config = dict(
    n_layer=9,
    d_model=320,
    d_mlp=1280,
    init_std_up=0.0256,
    batch_tokens=[32768, 65536, 131072],
    dataset='wikipedia_en',
)
MLP neurons of a small language model. Each row is named by its layer, matrix (down: output weights) and neuron, and shows model dimensions 160-255. Each number is 500 + 25 x the weight over its row's rms, rounded and kept within 0 to 999. Numbers have three digits each.
A block is one neuron, or neurons of one layer that tend to fire together. Before each block is what it responds to, as a language model described it from the Wikipedia text at the highest values.

Responds to: Time colons and articles. Fires on the colon inside times and durations in track or race tables (2:20, 4:05), and on function words in prose, mostly "a" after is/was or a comma, plus "the" and "of".
L6.down97:521542494479506501499500471515512507494479488488466482534517514472481560510507502468467494439524489528523524478491510484511530501479512486469477482499538519500536498490506448434515479508534482549505506485513485456542527480501533502556525519514507441498478491473463536495491509479462505486
L6.down147:504503511499479530488475448532525451484517516494522469479491475512519522470483488493460455471499506475530466537531515573482488466476490515508516515548504561489517504508517539510491518512507475507508494514516493458471525460494481501513500498492451476528442506533521513482500446518518489491
L6.down189:499464479480461496507488521516482487531508516505505519495540545487522520513508526505473515487502518527496551526492523481456502509520541508533527460492526540473517468510487516523497505532491513465487533504519503493475521461485473478506508485531491506547474494480478503534550503516474474490
L6.down313:497504512526505495488514443498564500548504544528485478473494512499467504478503501500516477484510484476500515519469518493522517453537523503468510500487492472551558468521504519516465512534477492512486543507499521499522473525500544475467544436459532487506515500458533542528518507495507483467
L6.down332:499507499461512524496515493498515454522526508475544532533506497508488476451553504503512482492516561511487502539534519490490474457458498490489507521456559534522511552465493449473514473534484493499476489532545474526454523531512489481484523531472519528493506516458532486511496515498511518506
L6.down471:490479504509496506501490545512496461475474495485545441499483498482497521547503488492497490542519537507534507493531521487516487519513462495481466533504509476512493484460508518528504528489547494538427512492509480520509485497515488480482509488544524554508508517539546475470517467487494471501
L6.down636:504459535529505515461473495486502522530528498510506505474482505422483484520496520529467535479499493497508519514488500516535540461494495524515477494512510523521496481500482492505517517478506523499482518532495489474527492471456488542471504478501503475554494502490506485513452563482523509464
L6.down1210:468579443491511517538496491520491440542488523452503525479429506471497474508495494516447549468519508503447514502490517491545502549469508494469503533506520488519448514475472506486516471497479492514479504531486511460505528518501451471495525545508535454498539510494498534503480534518483474490

Responds to: Forms of "to be". Forms of the verb be (be, been, is, are, were), often after auxiliaries or "to", as in has been, may be, can be, and also the spelling "be" inside words like beers.
L3.down578:492510469485528501508548495486497541494497533457511493497505459560523531517502480514507509568512518472563479521514528500547536471533475519527519446451473503514502456513490503516475517489505505491427538497473510500526505443500502517530514482520519495519480435465512490505514430544515486502
L3.down1056:534527457517453552502512510496470490481531563536484513486519519510551516481496450519485540530492458515506508515483520519516529481483523531523505482494552486509508528479510521478536488471520505519494531482484518480503451500470497517486517488558492504525506452493463539510488482475465476500

Responds to: Event-time prepositions. Prepositions and words that introduce a date or time phrase after an event verb in historical text, such as closed on, In November, After this.
L6.down96:486516538480504488509437488524484504551560493504487470491491521504539522508485479516534529482524525525553481523454496465516488535451541493470516491499529515499468498504476503502506499497499524571505456499472465501515481524491492502530533504526527478505536536502480480502531484488499418494
L6.down153:486495547493538460521495484532522534483475479490494510467522517504513486520502495493493489478481459505491546493468475532499491460517525523469487520485476516511482480467503513515477529497564526484523509501516470472494502450509521481527490484512537517537496488471454529555515507497485447496
L6.down232:527509539481526477505487473540528510510513495546510529482521509462514494512545499460495552492484509528540504486456441481499520519491510451519475486458485510526496468483507515498519506479487448547511493522494554491499497524506501467463503543524514466478524482532518502531458494518483468484
L6.down252:480488509542533477518524494491505516494478517506471506470528533519463459512529539455457514499485526540488490470443488493483521525520535483500499491508472499521538516514509514516422518481498514509473482486493515525525510509497462474496522531521473503509468492446530506512478479544484472529
L6.down648:484491494531548465517522448544513542470467481495524450493501548444536529489507510496495505525526451408518522487545511536490510547534519502496505446515519505509497525494496490518500501452472466512503511503499508522483501483476449547521483433498483486501502530452505468469509441479528457454
L6.down773:512489490450469485512494474502482528488485509504582473515511528494508506518471500496501509505496511496513505543482506481549496509473496548486466481493499499518510480502531491504532488467540507532507485526520443498525489533500470478499524518482515515496494466465506550507481511500493504480
L6.down931:537513494454450483529477498518533501473514476522552488480524512509493456478506525493530504505529508516509486503469501480459537537511495454487481551477507461474523483529523556496506490516493527490531488499493468511496513505470456476540564513527563517478520469508468488542474473449498486504
L6.down1127:508509510482490495517498467514514467472505531516503487514502466457533507474498504491523485489462481515501486516509498496510528484536460532505433454553499520475471468487542520494530517453516483483520501525452483495516473498553529479465472473494524538516479502496547481477482468512529513518

Responds to: Indefinite article a. The standalone word a as an indefinite article before a noun phrase, as in is a Dutch footballer, as a cowboy, by a roadside bomb.
L3.down274:474490506510547517534524510475529489515461510495506464560518511525496545486461494493492512500505434475520529522474492510499509514496487492503525498462494509482531482476473517443527466485517529496459471481521490512534472511504473495509507483512499454527555433466506511516504527503460489504
L3.down322:438505468519547501519459523502516526536481518527544453487495510537519498486542472478466457499495529524507490522491471528508496544496514488513500522458482505552480467497478515531536488542558481491472502492480476492523495524488507479501471499495495489494536487451529448508484475471539526490

Responds to: Preposition "on" and line breaks. Mostly the preposition "on" after a verb or noun, as in shut down on April 4, Notes on a, keep on; also to, from, and line breaks after section headers.
L5.down671:512493509452488505502490486549475521450505499474506516490538525533533521476490506500491527500504542533559503527495464485495471471478477503487502514525525499495496568482515471493484511512482499542465449511451541496473463473493477499504467488478475508483463503495505514449481536489475495469
L5.down1023:533483492460457516491502497457561492488471455493538437456504485536490511505463471503505489498537473512486471456494502484517510481526538494481452526482542477540512509544463503513497525513493542479505486491528524530476489476508505469495477492521505516488487476489498471490481479465510495454
L5.down1179:492502469515467516473494477482509483518504518494514549497468481536507468516511494515511486490510474499534518514495480497509463448503509482507485520514455528505527492552515474515513512521515515525486533511542509500512537505457481491537431511495523427458515494500525526474498540503530471509
L5.down1186:481468502496496493535476488475518509487479466493554532496488511514500519488493479484506494515483486506507516470466524534519514529502535490455470481519518525547480487519480504448502523488562485519494464518534478514522518512455513466518456522555505449524512461529503511459493513480473503474

Responds to: Word-completing fragments. Short subword pieces that finish a split word or number: possessive s after an apostrophe, a year's last digit (185-9), name fragments (Purdu-e, Cont-ra).
L6.down69:502521546471495496444511513480483503503500443474468478524529458507515476513527484486494550487511502533502515507506497466472491504489492488476480478548473510494468529491471545515522511486487554533471547517509501503503544490474546557517482426499501540514534473524473503481528467462496524574
L6.down83:482482476479498464495497503471470496485511527491527456536494466512469483525475526464498506485494478482495505496461498463519521503526484544491484508540524476547516504453494497493474488517480485465525460512549481462501495468538465533516524523499516512482480530489538519544439553500488515460
L6.down290:516516500498524498506476534492494498523494473534518502487572472495488485524496493486485495480507497475542478524521514488495499524491462508493538437482458506516507469466505493513537538491499500477507553524528562469429498466540491522507499489547518512501465495558524513550509492497496535510
L6.down309:481490525495489488505531523473492503511481448537515504480498478461496533483494474531516481483476493511502481453506449489497500479535522495503464499533472505484557533505488507522513510491492498501484505455488482485428511497460534503490462566516527487516527490519493510530477533523500537485
L6.down414:474538522556530458490503523504510506464496517515528470467505487486488526522512523504481493501464504530487515525538430495508508478483536495530532438496493509532493485492526465472479516508526494473454497502501514490458525524467517460526507505463464529509479505508509488516550456499475495461
L6.down496:466500501511530500476511544515482503519493508497505502508524510477510489501490460520490515464517496492480516509487470526487506501510502476501529534496451483578487448479514468483489531519473483473488509496476491524533463474520486507554491474517501543525495462508527503497519508518473488496
L6.down527:469538510516500510481535509530530523498521488527532491493503503471528519472489514515536489504513498466463493470535500472449537489563540448549540501471490492519537467491509477520524536470522480507514492501457460521497485466458533480503498519493493557518467457478479498467415529539503514463
L6.down549:491484475507546477527497544504484474519487500532516561501485519523537497485467517501475512511513467482477515488525483497502531544475487492463521499516444493484519481487515481498504519488478480496524501544504514492535490454489516499462534443537514482515508499549458518509544491500469483494

Responds to: Mid-word fragment tokens. Middle word-piece tokens inside multi-piece words, such as si in possibly, ti in substitute or dramatized, pre in interpreted, plus hyphens in compounds like semi-silvered.
L5.down260:505491484500466479529466491496529552494494507468500482491516504506492497527533455467493475527514492545479483501475474509515534471489538480528513497510499483524509474492514526503488532533473521482521507545496472492485531501475561469488502484526542518515454474518484504528495476481469569492
L5.down569:478477497465552501512507482505450496512468507469524452492556521516496479481477503548513485507522498501500511496499452504493515560513514459495477543475498504524526489530507493477510515488486549514497491515505489500480513473472508500411541468512485512487468491499505503544489497490489547521
L5.down915:474507485489502482513535481508479569475490525482530480534497455541509495476453491528511501491494486484515516506570496512500494523496515519483515481472486492478538451475509486450485472501506484496501511493455481496456492524568531511469512506525498456502497561476519527537515471495450478496
L5.down1001:488511490478522479508522509508538495464474491456535470495522468514506502509510478472530506546531471476526518491535463444495513480446492487529566505486460528494446480508516466481478470507463494500502476514472510498488516553543514540470507507505450499528491506489455502527530474517472510487

Responds to: Possessive 's suffix. The s of possessive 's after names, places or organisations, as in Christie's, Rome's, Men's; rarely other word-piece endings or "the".
L5.down223:472509488502488487490537520461467504521490466511487467477524472516483509411477503494522475521539439510485532487473434486504501483474494488491514499489484480475553500471506564442457538518482483443492510502507515533524536488516505488550536494489517508492473509519510475500493517535493514484
L5.down628:486461523506512507492555496501487513523515490529492490522499482472484490515475501477502492534549502476525479498523494512525496486503466498485527468522492474491506511535522531452454525478504468483516513492521511506504497551518525497490480502539528489545517530486513483490528441523475483505
L5.down775:481538518476542453495459518528476491495459512515538503505517453523448516556455500452541508500476472520530518496480499517501519468514526492468508518538534493466483488442470519473503498514528494470508508480451534452514516494516490460501499493499545485500542532529506513545490477501517495496
L5.down1074:472514524477532496465506530517520508523475507506545506511532492474460539470509474511510523532510475454502519474491513470496487550474511509547502535534490490517481479457470511510493511513507465505497462530498510491499484459487481488533504483527533477515547486505521495513485485484533494466

Responds to: Preposition "on" and kin. Prepositions opening a phrase after a noun, verb or clause, mostly "on" (feed on, located on the farm, on foot), also of, at, after, upon.
L3.down773:473488553457471472519494551479480516479509540474506558449543495505495516507479519482491522529517501495472549525524501481493525480496492520541459524506545491498490493509467548506494509491487486505526512504499513471497500508486477495477521551535550493495546480510502458515526490475540463457
L3.down915:526436521511476455527502472500490504510525515493500468496446483521502479539443495503537537524523431519476522500526529510487494485472558490481483500509473424507536478471481477494481552469500497483538511528504511522476472512483470513486518469514548491509480485476503499472550505490456501507

Responds to: Mid-word fragments, post-copula words. Middle pieces of long words split into fragments (app-ren-ticed, discont-in-ued, ext-eri-or, un-opp-osed), plus words after is/was like not, only, ever.
L6.down16:471523518478553481501561491439476499484495540470544530483502510462504487544522523524464481442506484470506477543500511476497488476524556501550534483486489479475440473537490478502522496551451467518506484540486507495471509463539475474472496499481529517465488509503523511462443506499513460517
L6.down149:460504488513535516475499512500503514482512478531480521500528491517493502470501509476498527471483503484458469492490468525490448479470456489517520519507482512462464525457478519496510495510476495475506511499531459470497491494508518518478502521498564529482450456516474513469456494508544505512
L6.down416:508507473430516469492480537503532497484532498466537521501488494554472485497481491447480503506516512486478476426467498520508551491463496477507506521497482464500506504501493498504473516525506478492486503498488535506509539541508507484477479459504473512506476438503555495512446489499528499473
L6.down571:484528494545474516492483504497473511528511493488465517540505468518512500500513546506462536505511493475499535506480491512516484463529512482499492491465560450537529494523523508542528487479505507487517537507525550523511516459457404483499490493504540501451503537482505504499471501495502521505
L6.down582:536466485538509508492536483522500515469493508505508532486492500476512498513496488516442513459528498455522480465472497464491471504547491513512501498508483534499508492550549482495524501510511510463484522513485516504494503465486490522525517473488502505477469509511517529546509529489497467512
L6.down709:545538519469545473498494501472519495538494508501525490498481463512510512525501507472544540479509478470481484485498480523486480477488530522463519445490487487502494467512522479509492493521498504509519535505557533478465528522475494473497519527470479473481467529498531498502497514515553492448
L6.down1150:454511485542511490500503489474487516518495424491471497548513463505461484492522467495482529459472503489475447465495524544492520519496495541526511534486495474505551461518521514500483478526476519485507463503498538484503499527478468527491544463512507515506502503499431487492434515526527495504
L6.down1218:486508506469483540531470497490482503482551520472487490502477524512530523489497498459499482450499472502519529551466484517513493469513456498505522487489493518486515454454460474511496502477488527520531517507527478500447512473541494529470482538495560529511554511473494503532496490524491484508

Responds to: Single digits in numbers. Single digit tokens, often the final digit of a year, count or code, as in 184-2, AP-2, 3:21, or km2.
L3.down101:506512488506495508488531499489524471531498475536485504511534505539479522502487504506516518479501486491552549502461502490488460529524492499517476478510489512501491499500532485477535488500487477421503499523484519499471513429509532495521542458495527478512492493481512558479517530554408478503
L3.down535:527508509499536469485532505502514448510490479487505512477506510512485493493484518486529474529529464515503501498479492501485499558498495467447473505494480471536489481495517494506511508481525508496520534414512555476482525496512449564515521465533488479550543522491492543543476522467440568508

Responds to: Indefinite article "a". The lowercase article token " a" after verbs, prepositions or commas, especially definitional "is a"/"was a" openings, e.g. "is a village".
L5.down239:479522482512474502494480551510486513509490503486546527490478528521509504468494544513463491506474474473489460487510518489493567508504479489502457530462490457523475477489504484472554537521529449503546469498514550505473480512508483458528472501497560500508487484477482497537473493513495519531
L5.down297:487503488480519540518524550496480510497477494496533432485540526494427506478518525505483477515465546505541481542511559524501488471471485503510475497501509484525525522518502474511483504497500515517496509514525462522468483502493498528480476549495461469541477482461501500499506496519526503542
L5.down480:519540498498487509521438539476495473549495481459512510496493511557501457518498499485522529463517507467495506496460545513475490510504470512528524528517513493529521489440463463487506510487506462479509514471530503536513505514512503514518469504551492512496570492528493501495484535521443496507
L5.down957:478481500513520510514482518512511475514482521490540462491469508438526507520520521505513492471552497461559508508499555496483495560468457489492538446471487501501520501493489481502494495510477486496537476517507497468472495497466494480461464519531510515518537508464464482495501513461546526527